Weights of a small GPT-style language model, trained from scratch on English Wikipedia.
Architecture: RMSNorm before and after each block, rotary positions, no biases in attention or MLP, tied embeddings, capped logits.
MLP neurons of a small language model. Each row is named by its layer, matrix (down: output weights) and neuron, and shows model dimensions 128-255. Each number is 128 + 24 x the weight over its row's rms, rounded and kept within 0 to 255. A neuron's up and down rows have the sign that makes its largest values positive.
After each neuron's rows, "fires before" lists the tokens most often just after its 100 highest values on Wikipedia text that the model never trained on.

L12.down616 [100  81 137 122 120 101 112 122 127 110  97 155 165 153  98 148  82 140 128 157 134 142 112 137 118 140 167 124  94 113 149 141 156 128 101  99 130 110 125 134  98 100  90 151 151 117 129 121 152 161 134  96 167 129 122 157 117 113  61 125 174 180 151 105 117 144 125 149 130 134 152 149 127 126 106 146 114 133 161 124 131  92 119 105 133 148 121 122 151  98 138 149 135 145 145 145 149 159 168 121 168 102 143 107 146 155 170 120  78  90 140 140 140 105 106 148 102 129 146 117 112 145 148 131 107 114  67 157]
fires before: ".", "201", "202", "14", "16", " |"

L7.down296 [108 110 147 150 172  88 114  84 127 110 116  78 121 158 107 148 130 154 135 141 163  83 129 174 144 133 138 136 115 157 146 155 134 150 138 165 113 145 133 106 124 134 148 143 104 163 138 109 149 159 133 105 156 106 123 137 114 159 119 127 126 133 124 122 146  77 141 138 180 205 145 130 140  94  87 121 145 102  94 113 130 120 153 136 126 108 131 101 132 130  99 127 132 122 112 111 112 160 133 146 129 160 122 126 122 142 127 143  92  73 139 108 146 186 101 140 111 157 137 116  90 127 132  94 195 109  82 185]
fires before: "201", "202", "199", "200"

L12.down162 [ 87 112 123 152 123 133  93 110  90 109 112 110 140 135  90 152 114 164  95 167 134 114 174 139 156 159 123 127 127 116 124 150  80 118 158 145  81  96 157 121 117 165 131 109 145  76 138 152 169 120 117  63 155 181 150  94 144 163 168 171  94 106 113 156 146 141 150  78 101 104 144  96 160 132 153 156 125 132 140 155  93 150  89 149 135 123 123 131 123 161 120 121 121 136 132  82 145 109  92 102 176 161 131 139 140 138 124 119 113 127 119 108 135 110 156 124 175  93 138 111 128 159 111 162 119 153 112 120]
fires before: "201", "202", " the"

L6.down585 [127 134 102 111 172 166 175 109 173 149 150 151 121 155 106 120  85 159 144 118 123 114 115 197 174 128 103 111 105 135 114 146 132  79  94 104 127 131 154 109 142 128 127 117 127 119 113 133 151 122 155 141 131  91 169 149  93 157 166 122 155 143  66 104 109 160 132  89  85  77 151  94 158 155 120 123 130 108 158 121 106 152 125 112 103  66 117 151 117 139 139 110 140  93 148 124 159 134 149 159 138 146 131  98 143 102 157 130 141 149 116 118 139 140 133 139 123 127 138 145  84 131  94 118 139 116 129 147]
fires before: " "

L15.down100 [ 58  88 128 120 112 118 140 115 127 130 117 114 114 152 157 101 112 121 146 158 152 134 139 117 142 123 127 146 123 135 136 153 119 153 150 166 115 117 111 120 136 139 104 132 130 170 146 100 129 130 138 142  97 130 112 156 118 137 132  90 133 140 106 103 149 144 147  98 121 114 158 142 153 132 128 145 129 122 170 176 135 176 137 150 153 100 145 125 100 118 144 133 152 147 115 140 119 108 118 150 142 132 122 167 132 125 141 112 134 112 158 157 130 127 123 135 122 135 115 145 137 133 155 125 130 122 142 118]
fires before: " "

L6.down548 [130 122 108 131 135 175 125 109 178 147 135 170 137 113 112 130 136 122 131  95 105  95  94  88 105 148 159 155  85 220 132 143 119 126 109 163 172 170 133 106  95 150 122 176 124 133 144 137 120 136 154 123 145 113 110 159 124 151 120  96 102 117 133 135 125 152 131 117 135 161 101 163 138 138  74 104 154 115 143 115 126 143 145 122 114 130  94 103 144 130 126  89 172 134 109 116 103  81 133 139 124 133 139 107 120 115 123 101 115  78 148 145 153 111 129 111 114 108 117 158  86 157 150 135 129 139 149 124]
fires before: " |", "%", ";", "e"

L15.down53 [163 117 165 107  98 100 126 149  82 141 193 129 137 124 138 162 155 145 113 177 161 141 124 143 146 157 133 122 117 122 132 150 150 154 184 151 151 117 112 144 129 151 154  87 111  82 121 129 135 100 108 126 180  81 163 126 160 124 129 101 160 177 150  96 148 123 179 111 145  98  98 140 132 117  94 150 101 126 127 115 140 115 126 122 102  85 171 119 122 138 150 123 141 137 116 145 146  52  97 150 126 106 167 136  94 132 136 112 105 116 110 152 145 127 122  94 151  79 118 114 122  91 102  72 142  77 153 111]
fires before: " |", "-", ","

L13.down310 [148  93 108  95 126 153 129 136 161 152 156 127 107  80 134 142 120 128 127 125  93 117 113  73 117 142 152 161  85 126 133 131 182 121 143 146 108 152 123 107 183 135  63 158 111 131 116 181 130 130  58 154 109 122 153 139 143 127 134 154 144 102 112 132 125 146 133 100 102 114 102 129 122 118 144 139 126 158 133 126 122  97 145 106 151  91 122 100 101 132 144 131 123 137  72 145 108 159 101 119 110 128 103 101 108 143 127 144 140 109 128 162  91 107 106 156 114 136 133 102  90 128 147 149 128 105 106 111]
fires before: ",", " ", " The", " the", " June"

L11.down83 [ 99 177 126 154 120 140 133 126 115 181 128 120 130 138 135 106 138 117  86 122 152  98 135 157 171 138 121 147 115 156 136 120 125 136 139 103 147 156 109 132 123  93 124 172 126 134 130 123 150 111 127  79 124 140 146 139 152 124 161 160 125 140 130 124 100 122 131 101  99 138 145 158 137 118 118  87 124 137 156 134 100 168 106 112 149 126 144  91 130  62  95 137 137 134 163 115 110 104 157 120 127 160  67 143 112 113 132 162 125 115 124  93 126 163 109  54 128 152 136 119 122 159 138 134 140 141  78 149]
fires before: ",", "°"

L4.down525 [146 170 142 132 109 118 166 148  89 133 171 131 143 130 120 110 120 102 109 130  75 135 174 158 130  91 128 140 107  66 149 112 130 151 122 124 111 112 134 186  76  92 132 112 103 126 111 105 132 122 126 103 105 129 146 132 111 108 141 120  82 139  94 159 105 147 126 113 144 119  81 165 147 107 159 122 106 134 107 109 129  85 148 121 104 120 175 143 115  96 144 168 138 140 114 150 129 115  99 123 135  91 153  85  99  89 121  90  99 112 159 131 178 120 172 127  87 153 182 116 144 149 133 147 119 152 120 167]
fires before: "===", "==", "or", "|", "-"

L2.down125 [135 116  97  74 123 112 109 110 145 133  96 145 119 127 129 129 108 111 140 174 141 133 136 134 130 108 132 112 144 132 119 179 122  94  96 107  73 149 121 125 113 132 137 139 104 118  80  55 184 149 115 114  85 120 131 165 122 147 138 110 112 178 112 163 147 175 148 183 152 130 124 112 141 151 139 139 127 147 155 131 174 139 107 115 123 154 111 114 123 111 139 112 120 158 157 119 162 101 143 113 184 167 160 112 126 125 119 120 129 115 150 120 151 154 139 137 119 154 181 130 100 116 116 113 144 122 119 135]
fires before: " ", "8", "0", "7", "9"

L12.down480 [140 112 118 157 140 130 105 140 140 114 138 153 124 102 118 137 147  84 108 110  94 144 118 159 144 104 188 132 135 140 104 118 131  83 115 109 130 148 136  95 140 136 114 112 139 139 104 113 135  83 159 126 116  95  90 129 122 152 140 144 138 160 118  91  95 137 142 120 142 142  72 157 144 103 119 141 141 186 144 173 148 124 143 132 113 124 134 146 130 146 128 141 103 138 102  79 137  80 100 110  95 123 185 175 145 112 143 120 150 132 108  99 162 104 162 112 122 117 105 112 122 101 131 121  96 106 117 120]
fires before: "-", "|", "The", "To"

L13.down119 [155 111 133 102 128 203 158 106 170 143 145 125 129 106 117 167 125 100 139 149 139 126 163 140 127 126 133 127 145 135 119 142 138 131 113 120 125 119 107  95  94 151 142 149 135 178 101 137 145  84  85 135 129 113 158 102 127 169 114 128 119 174 141 134 116 133 131 136 165 107 167 148 149 118 122 176 123 140 116  98 136 105 138 143 141 138 136 145 133 108 144 127 114  95  93 116 140 161 183 128 127 143  89 144 147 127  90 126 114  99 124 153 164 148 133 120 135 149 145 143 126 124 129 111 146 120 144 175]
fires before: "0", "6", "5", "8", "7"

L12.down500 [ 95 123 129 117 124 105 174 113 114 150 120  97 106 144 123 121  85 126  80 163 124 152 155 148 121 130 161 123  79  97 163 103 129 176 133 191 127 135 141 144  93 119 136  95  86 119 131  76 145 111 140 127 165 104 168  98 149 120 135  88 141 113 136 116 124  84 147 113 140  92 111 128 138 114 148 118 111 131 172 158 128 132 122 107 111 100 121 124 117 132 138 111  87 124 112 139 144 142 126 118 102 118 125 104 111 117  84 117 160 140 140  80 171 108 162 138 136 137 121  98 102 117 122  89 121 142 100 134]
fires before: "-", "|", " none"

L6.down569 [143 121 141 103 132 110 124 129 127 142 140 141 126 140 162 160 128 133 126 141  87 133 167 128 165 130 143 137 157 131 128  92  95 114 126 156 156  95 123 121 111 145 115 119 135 125 114  94 111  61 101 114 133 106 140 146 137 134 144  79 105 105 158 120 158  99 133  83 172 109 118 150 155 146  86 127 103 149 158 121 141 139 157 141  75 127 145 106 120  57 128 149 111 160 153 156 122  89  93 157 144 106 156 132 122 155 148  73 165 114 110  79 108 124 139 134 135 127 135  95 148 166 151 145 125 121 133 145]
fires before: "8", "4", "0", "5", "-", "2"

L6.down508 [160 138  70 151 159 139 169 158 118 130 139 157 118 192 113 156  79 127 101 128 130  88 123 146 149 152 130 139 122 109 115 170 120 112  88 151 116 114 127 155 137 164 124 140 126 120 103 125 135 145  89 131 142 108 144 121 110 115 169 100 154 110  99 148 146 144 148 122 125  91 128  92 129 180 195 113 115 142 173 161 110 100 154 144 157  80 126 143 108 144 119  95 130 123 115 137 120  99 131 158 133  86  86 123 166  85 159 100 112 157 161  96 100 104  96 148 142 148 137 156 125 116 135 150 168 144 160 139]
fires before: " "

L14.down524 [ 85 109  86 123 154 117 132 133 110 130 122 148 106  88 159  99 148  75 130 137 108 134 128 127 172 131 112  78 155 131 138 106 134 121 106 143 129 137 134 148 111 106 177 138 116 121 115 147 166 142 174 122 152 112 161  86 174 104 157 134  97 146 144 154 115  94 138 113 107 153  90 143 102 134 105 121 155 111 136 114 123 111 129  85 193 138 135 136 138  82 126 115 152 124 105 159  74 119 124 142 111 118 119 152 105 118 133  99  87 107 111 115 139 107 121  58  94 134 113 152 128 101 139 136 134 138 144 123]
fires before: "3", "2", "4", "23", "ilation"

L4.down230 [146 113 114  93 120 119 102 157 117 167 157 120 129 114 163 134  93 163 131 125 129 121 140 123 131 150 172 161 146 103 149 132  90  87 143 147 168 159 162 136  92 151 115  99 188 115 125 100 130 118 160 125 124  84 115  93 114  67 117 158 166 128 118 111  86  81 154 108 151 175 120 147  94 103 135 171 134 167 143  86 109 158 157 104 118 142 131  67 159 200 148 159 104 124  96 121 211 115 132  96 142 129 131 123 128 125 161 150 184 179  89  93 141 100 122 113  91 124 112 129 176 110 136 146  92 141 144 141]
fires before: " |", " |\n"

L14.down606 [100 116 159  95 116 110 151 150  95 125 130 122  74 140 122  92 143 185 122 136  95  95 173 104 112 107 136 167 107 122 122 111 103 140 174 116 136 143 151 150 152 169  97 165 125 112 125 134 150 122 115 146 140  97 162 141 149 126 156 154 114 118  86 114 145 144 116 131 100  87 131 145 125 135 164 146  82 145  85 147 101 172 138 103 149 106  96 138 132 122 182 124  98 126 124  95 108  80 125 131  88 137 129 139 159 105 176 129 118 161 132 160  99 156 128 142 156 154 108 131 104 121 118 180 129  84 136 163]
fires before: " ", ",", " Swing"

L10.down46 [ 97 149 125 106  97 140 135 150 114 110 113 134 141 167 106 183 139 118 141  82 105 126 141 126  99 159 121 159 176  73 121  99 111 117 120 167 120 146 158 136 127 119 101 156 131 124 117 136  98 148 165 140 155 156 146 160 132 132  96 156 115 164 109 122 116 129 139 129  88 150 106 109 151  98 126 195 121 129 153  93 128 134 103 116 101 175 118 178 154 130 126 110 124 122 128 111 171 142  95 117 131 139 149 101 112 183 124 115  93 118 121 133  94 151 123 144 130 114 155 154 133 135 104  92 140 106 116 120]
fires before: " |", " |\n", " \\", " "

L9.down8 [118 142 132 168 164  85 102 124 153 132 138 131 148 157 143 128 123 122 110 111 159 105 159 149 129 143 118 136 143 166 167 129 100  93 109 126 109  90 157  97 110 150 102 157 166 113 119 107 166 152 143  77 158 136 109 132 120 117 162 120 153 125 137 133 119 114 173 135 143 119 123 139 171 130 120 101 160  89 108 147 109 108 105 131 111 113 124 101 139 193 138 145 111 181 136 144 120 168 131 125 146 138 149 136 156 157  92 119 137  97 149 135  63 113  72 145  53 119 152 143 134 117 162 123 133 117 126 160]
fires before: " ", "201", "200", "202", "199", "198"

L12.down596 [ 90 114 134 132 123 179  96 128 167 127 118 110 132 125 120  91 151 125 128 108 121  90 112 161 138 108 128  95 135 162  88 130 140 106 113  53 110 131 155 125 123 132 120 125 133 141 154 147 142 147 134 160 143 133 115 150 109 115 101 184 167 171 143 113 165 123 134 111 114  55 136 130 159 162 120 134 127 106 139 124 164 124 134 144 126 138  97 177 140  77 143 144 138 118 165 123 120 109 129 108 101 129 137 101 118 140 137 168 112 144 166 139 167 143 129 135 140  79 118 129 127 121 138 148 168 154 135 109]
fires before: "2", "3", "4", "0", "6"

L9.down501 [163 132 133 153 115 114 147 156 133 154  89 110 115 109 128 119 112 137 118 103 106 105  91 137  81 159 124 154 142 169 159 117 130  84 116 140 134 169  77 137 131 141 120  98 125 148 145 103 161 156 163 120 143 142 108 158  98 172 141 159 119 101  94 135 109 143 180 125 117 104 123 128 118  95 114  85  85 133 155 116 114 142 100 111  90 123 153 176  94 130 147 115 116  69 122 146 126  92 140 133 139 144 105 136 140 106 123 132 109  85 117  97 136 108 122 104  93 148 103 142 111 106 136  84 105 128  94  91]
fires before: "%", " |", "″W", " were", " |\n", "65"

L14.down515 [175 130 116 131 124 146  98 138 129 120 112 133 179  84 139 128 105 125 121 113 118 107 125 131 131 149 175 115 148 154 122  75 140 166 134 130 161 122 128 145 134 156 111 113  98 144  71 133 134 114  95 157  99 121 126 115 111 130 104 173 172 164 151 146 104 192 139 114 123 107 177 128 112  93 131 117 103 112 154 124 134 135 145 112 137 133 125 122 132 168 192 151  94 127 158 162 147 135 122 166 170 138 148 139 112 154 119 136 140 166 121 109 121 149  94 145 152 134 144 127 115 129  98 130  97 124 103 137]
fires before: "0", "1", "2", " |", "animous", "3"

L13.down513 [117 134 140  86 173 119 120 132 164 134 111 124 114 126 142 119 145 116 139 101 128 187 102 126 169 103 119 131 123 113 119 129 129 105 124 132 152  99 114 142 154 163 126 107  75  94 141 119 143 143 186 106 155 170 140 104 112 136 137 117  82 121 116 136 123 103 112 149 183 185  90 138 139 126 150 108 157 185 146 141 150 157 104 111 159  94 138 147 116 101 134 162 148 151  99 152 122 131 143 155 154  82 164 181 127 123 147 155  76 121 110 110 160 138 146 128 120 142  96  61 103 114 113 171 137 111 100 125]
fires before: "4", "3", "5", "6"

L9.down156 [141 129 137 129 172 111 164 149 129 116 107 140  89 117 131 114 122 152 102 149 137 156 173 141 107 159 136 140  80 100 151 116 142 118 114 111 137 113 104 144 186 105  93 113 135 148 116 160  97  96 115 123 144 119 116 125 155 146 181 138  92 118 127 130 114 155 148 144  98 119  84 153 102 117 144 158 115 135  94  78 114 137 144 114 119 138 120 126 136 138 151 126 131  99 148 116 162 150 157 162 136 141  82 144 140 141 144 104 103 127  98 109 111 127  93 142 106 123 144 140 129 153 132 111 103  91 161  98]
fires before: " ", " the", " place", " a"

L12.down62 [173 160 158 144 162 104 163 183 134 146 143 149  59 138 139 145 119 106 143  83 116 136 167 147 109 128  64 147 182 120  92 130  95 137 118 109 134 128 116 108 144 112 102 139 148 127 157 152 148 136 108 128 158 130 134 104 117  92 127  99 166 136 140 107 137 147 160 108  95 130  78 141 129 145 158 113 156 125 159 138 117 139  94 136 145 113 141 116  81 134 178 145 159 126  95 122 133 118 129  85 129 122 111 117 137 125 119 110 116 142 121 132 143  95 115 135 110 154 110 122 126 159 129  76 175 134 125 108]
fires before: " |", ":", "),", "\n", ","

L10.down47 [140 103 154 119  81  97 123 156 163  96 152 137 117 108  66 114 130 131 132  78 102 136 109 126 146 128 129 168 126  85 131 159 120 138  83 112 135 102 106 100  82 129 131 122 149 107 142  94 131 105 167 105 146 114  92 113 179 139 101 103 135 131 149  99 156 132 160 115 117 144 113 114 152 128 116 127 105 129 101 125 141 107 108 118 116 147 117  89 150 117 161  89 130 180 108 140 186  97 115 109 114  79 173 178 123 133 134 185 122 157 160 120 119 149 142 137 128 140  66 106 142 113 115 143 120 125 146 117]
fires before: "-", "|", "==", "===", "The"

L11.down510 [142  85 101  84 153  89 122 124 170 106 135 149  87 127 131 126  99 150 107 139 144 100 136 131  78 195 101 163 148 103 125 111 103 119 137 113  95 224 125 107 115 141 164  92 118 149  88 117 104 128 126 146 143 136 123 104 129  75  70 147 154  87  92 138  88 147 132 108  91 119 163  94 123 106  97 103 160 146 130 149 105 138 137 111 112 131 156 145 123 155 121 136  98  80 135 128  99 116  93 131 151 151 113 139 147 135 144 134 130 145  69 172 153 120 105 149 149 140 119 117 110 132 153 122 104 142 159 111]
fires before: " ", " the"

L6.down586 [113 129  84  99 159 183 164 113 136 158 135 169 105 140 111 123 101 152 141 136  92 111 125 168 169 141 129  93 139 142  89 108 115 120 120 102 132 121 157 133 145 142  98 118 108 112  96 140 138  87 109 147 148  99 172 133 105 127 145 101 147 130 116 109 115 162 133  85 108  69 148  94 164 146 136 122 112 110 183 135 106 129 141 112 126  82 116 127 136 111 163 132 150 106 155 141 159 154 138 162 130 112 119  86 161 102 148 153 166 137 117 106 143 122 131 146 152 157 136 125 111 144 113 138 137 115 108 137]
fires before: " "

L15.down495 [136 131 129 117 142 141 155 138 114 134  93 142 111 105 136 174 125  99 158 119 123 135 142 161 136  87 111 154 150 189 104 122 150 125 128 138  69 122 113 140 167 125 158 121 116 112 110 137 105  91 152 113 112  99 155 106 107 138 146 172 132 111  81 119 107 115 140 146 134 121 144 113 149 125 129 198  88 144  87 149 158 123 148  85 155 103 130 124 114 105 123 125 155 123 102  95 117 129 140 120 129 100 110 115 157 134  92 113 162 148 145 133  88 119  97 147 132 133 136 139 150  83 140  92 109 119 144 168]
fires before: ")", "),", " –", ")\n", "\n", " "

L11.down229 [ 93 169 111  89 160 201  91 170 101 141  95 119  93 145 164  89 134 142 155 104 104 119 151  99 151 129 114 124  82 104 132 181 123 109 109  90 157  92 126  63 105 136 138 109 132 117 169 125 119 149 108 160 107 106 155 141 127 169 106 156 125 158 105 112 125 126 158 126 110 115 149 130 143 146 163 150 106 151  84 136 104 103 105 127 132 112 108 173 131 135 107 142 134 146 125 135 126 125 138 139 108 126  79  64  65  98 109 154 140 121 123 147 131 154 117 117 142 102 137 170 134 116 106 116 149  99 140 165]
fires before: " ", "201", "202", "38"

L13.down277 [132 104 162 175  85 114 140 126 106 161 159 149 156 103 139 137  83  90 116 117 118  93  81 133 161 113 118 134 131 125 124 160 133 142 155 128  91  93 134 168 137 118 136 132 128 133 149  70 184  91  93 114 145  99  89 114 126  93 124 102 155 106 102  99 128 119 103  96 132 143  95 147 132 132 128 120 139 131 136 132 117 102 149 121 108  91 147 164 129 100 171 150  95 167 138 144 164  92 116 104 143 121 108 105 123 110 170 127 112 128 123 113 186 149 128 160 124 123  87 155 140 107 120 129 100 145  56 112]
fires before: "-"

L14.down451 [128 123 107 130 133 113 156 152 134 124 105 126  76  59  80 136 110 145 135 124 102 146 141 176 125 122  97 122  85 146 130 107  95  91 105  82 152 134 118  94 155 153 171 112 100  91 150 154 119 183 178 109 170 104 142 113 130 127 122 162 104 162 132  80 143 133 125 126 103 132 145 149 130 135 130 150  61 141 107 139 152 129 122 132 131  92 138 116 116 101 184 111 169  71 161 119 172 123 105  71 107 125 100 130 155 147 148 139 119  96 144 127 101 124  97 148 126 116 163 136 144 136 112  93 162 120 150 108]
fires before: " |", "\n", "==\n", " as", " –", " -"

L10.down292 [125 133 114  72 163 120 136 116  82 149 113 108 144  95  93 127 122 102 130 139  73 134 106 121 125 104 134 111 142 144 174 116 113  83 168 109 114 173 116 129 145 117  95 171  97 118 131 105 157 154 155 111 109 108 160 153 124 137  87 120 153 140 128  50 127  98 116 113 140 144 102 105 124 148 153 125 129 145 136 113 141 137 120 141 138 137 116  79 129 154 116 172  89 144 141  89 123 111 142  98 155 110 136 127 134 109 157 121 156 150  81 120  94 140 100 104 105 112 145 104 126 158 125 159 121 107 123 123]
fires before: ","

L13.down265 [153  86 106 123 157 119 127 114 102 161  76 127 154 142 140 125 112 183 120 132 124 162 138 136 125 123 123 117 123 154 138 115 126 103 139 122 106 146 128 150 103 128 135 142 154 139 111 105 174 129 103 117 104 183 135 138 120 144  71 109 145 104 136 147 135 145 181 167 147 142 131 118 141  84 130 167 109 140 161  92 159 163 132 130 153 145 165  85 114 157  94 171 106 179 165 105 154 134 130 141 163 113 150  99 111 118 142 139 165 164 141 146 140 134 150 128  93 136 137 153 100 144 170 113  96 167 121 135]
fires before: " |", ","

L15.down218 [127 117  92 159 133 133 110 148 125 109 143  99 112 148 176 107 145  75 123 147 164 108 137 113 163 133 136 153  95 146 112 107 109 142 125 134 136 124  88 123 122 117 135 133  86  84 138 104 113 142 127 144 118  89 143 160 129 132 149 132 159 103 119 105 175 135 134 116 179  98 139 142 141 114 168 102  48 168 134 155 191 160 153 121 137 116 134 131 101 103 132 128 143 196 103 132 112 123 141 104 137 148 106  84 132 102 114 148 134 120  77 127 167  70 119 102 124 133 156 128 146 127 104 102 136 152 138 136]
fires before: " ", " Court"

L13.down20 [138 181 158 119 123 212 149 138 138  91 140 143 125 111 112 151 115 129 176 117 125 131 143 155 122 159  96  80 141 129 110 186 158 104 158 128  84 129  94  95 138 100 154 127 102 170 129 137 124 104 129 118 145 149 122 162 141 165 110 111 149 167 131 156  97 111 169 143 123 145 117 151 160 136 161 119 148  98 113 126 136 132  81 110 139 127 121 146 172 114 184 101  93 126 155  93 142 170 147 143 156 111 101 108 127 102 144 124 165  81 165 133 106 130 138 128 143 116 143 116 113 150 148 113 170 104 139 150]
fires before: " |", "\n", ",", " and", " |\n"

L9.down478 [163 125 114 132 119  65  74 123 115 164 122 152 166 130 163 128 125 135  97 128 161 133 112 140 100 125 100 150 135 117 134 164 145 131 138 138 147 187 123 108 152 174 112 126  68 141 131 135 152 128 186 119 103 142 122 135 138 192 117 137 147 126 132 117 108 155  92 111 124 140 102 107 140 130 138 123 123 161 132 120 157 120 172  88 122 111 145 135 144 154 142 141 121 136 118  92  80 114 170 108 141 104 127 117  71 114 136 178 139 220 125 163 123 169  89 143  89 119 130 140  51 123 122 101  82 150 147 132]
fires before: ",", " the", " he"

L9.down238 [137 162 172 119 143 154 129 149 108 103 129 114 135 179 123 157 135  97 113 132 121 160 125 152 116 148  80 120  93 101 110 163 154 104  92 105 106  98 134 158 132 125  87  99  99 172 150 147 155 143 137 125 147 138 166 142 124 143 102  98 123 119 117 176 117 149 205 124 106 135 151 116 106 139 168 125 118 121 137 149 129 109  95  83 151 112 129 147 108 148 144 102 106 123 166 124 159 140 124 127 152  83 108 143 117 123  94 150 162 162 151 100 123 119 142 109 102 120 102 145  97 105 158 128 133  89 177 157]
fires before: ".", " |", "=", " |\n"

L7.down412 [130 144  93 124 156 165 149 110 113 133 114 129  89 141 157 124 161 167 112 124 121  99 166 107 144 157 186  98  91 103 143 134 138 152 125 133 161 125 171 129 194 180 103 133 139 119 128 163 113  81 104 123 145 111 149  86 151 164 141 165 116 156 122 145 162 120 143 149 116 170 146 167  99 139 142 138 127 153 134 111 115 140 132 111 179 146 151 132 111 124  90 109 154  97 133 172 178 112 169 121 121 121 130 121 139 119 112 103 118  99 133 147 112 140 158  84 166 169  91 128  72 142 110 137  89 139 150 144]
fires before: " that", " the", " to", " a"

L9.down251 [167 120 100 109 119 100 139 113 129 157 132 127 143  62 138 126 101 175 167 112 140 173 130  92 126 151 155 175 100 143 135  89 119 134 129 147 160 145 171 141 128 203 118 104 123  91 124 136 126  94 136 133 144 137 132 139 179 135 134 193 149 154 115 131 161 112  96 117 110 153 123  86  98 116 166 110 127 163 125 109 141 123 170 124 165 199 143 123 137  98 116  76 125 147 134 130 159  94 157 136 136  99  82 111 132 141 164 118 118 145 106 144 129 156 116 154 163 117 142 131  74  99 100 141 148 108 135 134]
fires before: " ", "199", ",", "196"

L10.down556 [ 97 149 192 141 135 156 102 177 128  85 103 115 155 116 136 120 116 105 125 125 150 146 134 160 133 128 134  98 141  69  97 119 118 171 126 163  66 136 141 135 123 168 151 128 140 160 165 128 141 166 134  96 136 124 139 100 143 114 185 114 147 134 137  75 147 121 136  96 142 111 121 153 151 146  71 132 144 118  91  95 126 144 129 121  98 128 153 135 105 154 130 141 113 103 121 116 160 144  85  94 127 154 115 143 161 139 109  82 102 119 167 114 134 149 140 137 103 105 151 122 114 154 142 122 116 101 119 126]
fires before: " the", " that", " it", " a", " they", " he"

L6.down92 [113 137 129 133 155 147 124  84 118 149 149 138 136 163  97 154 110 112 140 111 128 149 115 146 123 131 124 179 119  97 123  95 130 195  93 160 127 172 148 113 112 109 101 113 122  83 146 144 107 125 105 143 175 153 131 113 167 124 136  66  99 133  84 165 149 111  96 154 155 115 130 147 154 106 122 159 140 137 178 117 107 127 146 147 136  87 138 112 162 106 187  90  84 107 116 133 139 174  88 110 140 154 108 101 136 145 119  98 171 118 131 123 112 105 130 173 146  83  97 168 154 130 120 127 129 132 101 127]
fires before: " |", " |\n", " (", " and", " =\n\n"

L11.down364 [108 142 120 147 108  25 121 135 158 136 151 102 131 142 181  98 158 104 105 123 100 169 116 118  74 156 158 122 118 142 133 129 157 153  93 160 126 162 125 119  85 112 108  95 155 111 110 106 132 153 156 146 120 115 117 151 145 107 116 160 163 136  96 102  83 138 120 124 121 151 148 145  98 110 147 101  93 144 130  98 124 147 164 115 124 111 143 139 114 117 102 167 141 182 135 179  88 115 136 105 110 132 150 119 167 143 159 144 133 159 107 127 136  92 130  82 133 132 122 161 145 134  73 126 108  97 166 166]
fires before: " |\n", " |", " (", "\n"

L12.down529 [126 160 107 122 149 132 155  95 139 122 121 126 136 129 119 164 156 140 120  94 130  86 151 102 160 132 164 179 158 184 156  96 117 131 108  80 117 114  99  94 140 114 138 155 102 101 138 148 116 119 120 162 136 126 134 124 137 126 105 138  93 171 138 160 158 155  64 121 117 137  75 131 109 108 160 158 131 188 129 171 170 131 101 166 159 102 137 107 125 120 158 134 119 120 135 153 106 176 127  73 132 125 110  92 101 110 146 184 133 130 131  98 133 173  72 125 104 162 155 130 162 135 123 127 128 130 144 116]
fires before: ",", "\n", " |", " on", " –"

L12.down143 [117 148 113 140  97 119  83 142  98  99 144 147 126 151 132 143 118 139 136  94 130 137 102 116 153  88 150 119 156 138 119  63 122 139 123 128 145 123 153 116 154 155 125 143  95 112 136  79 162  90 146 138 125  98 142 105 167 126 136 180 145 142 147 120 121 156 140  92 100 101  98 119 150 131 131 153  70  78 148 105 164 156 173 159 118 113 111  80 143 114 182 152 151 151 125 134 130 119 124 111  77 162  98 125 109 167 141 139 133 124  97 122  85 159 151 125 124 114 102 131 128 130 156 112 119 113 124  76]
fires before: "2", "1", "4", "12"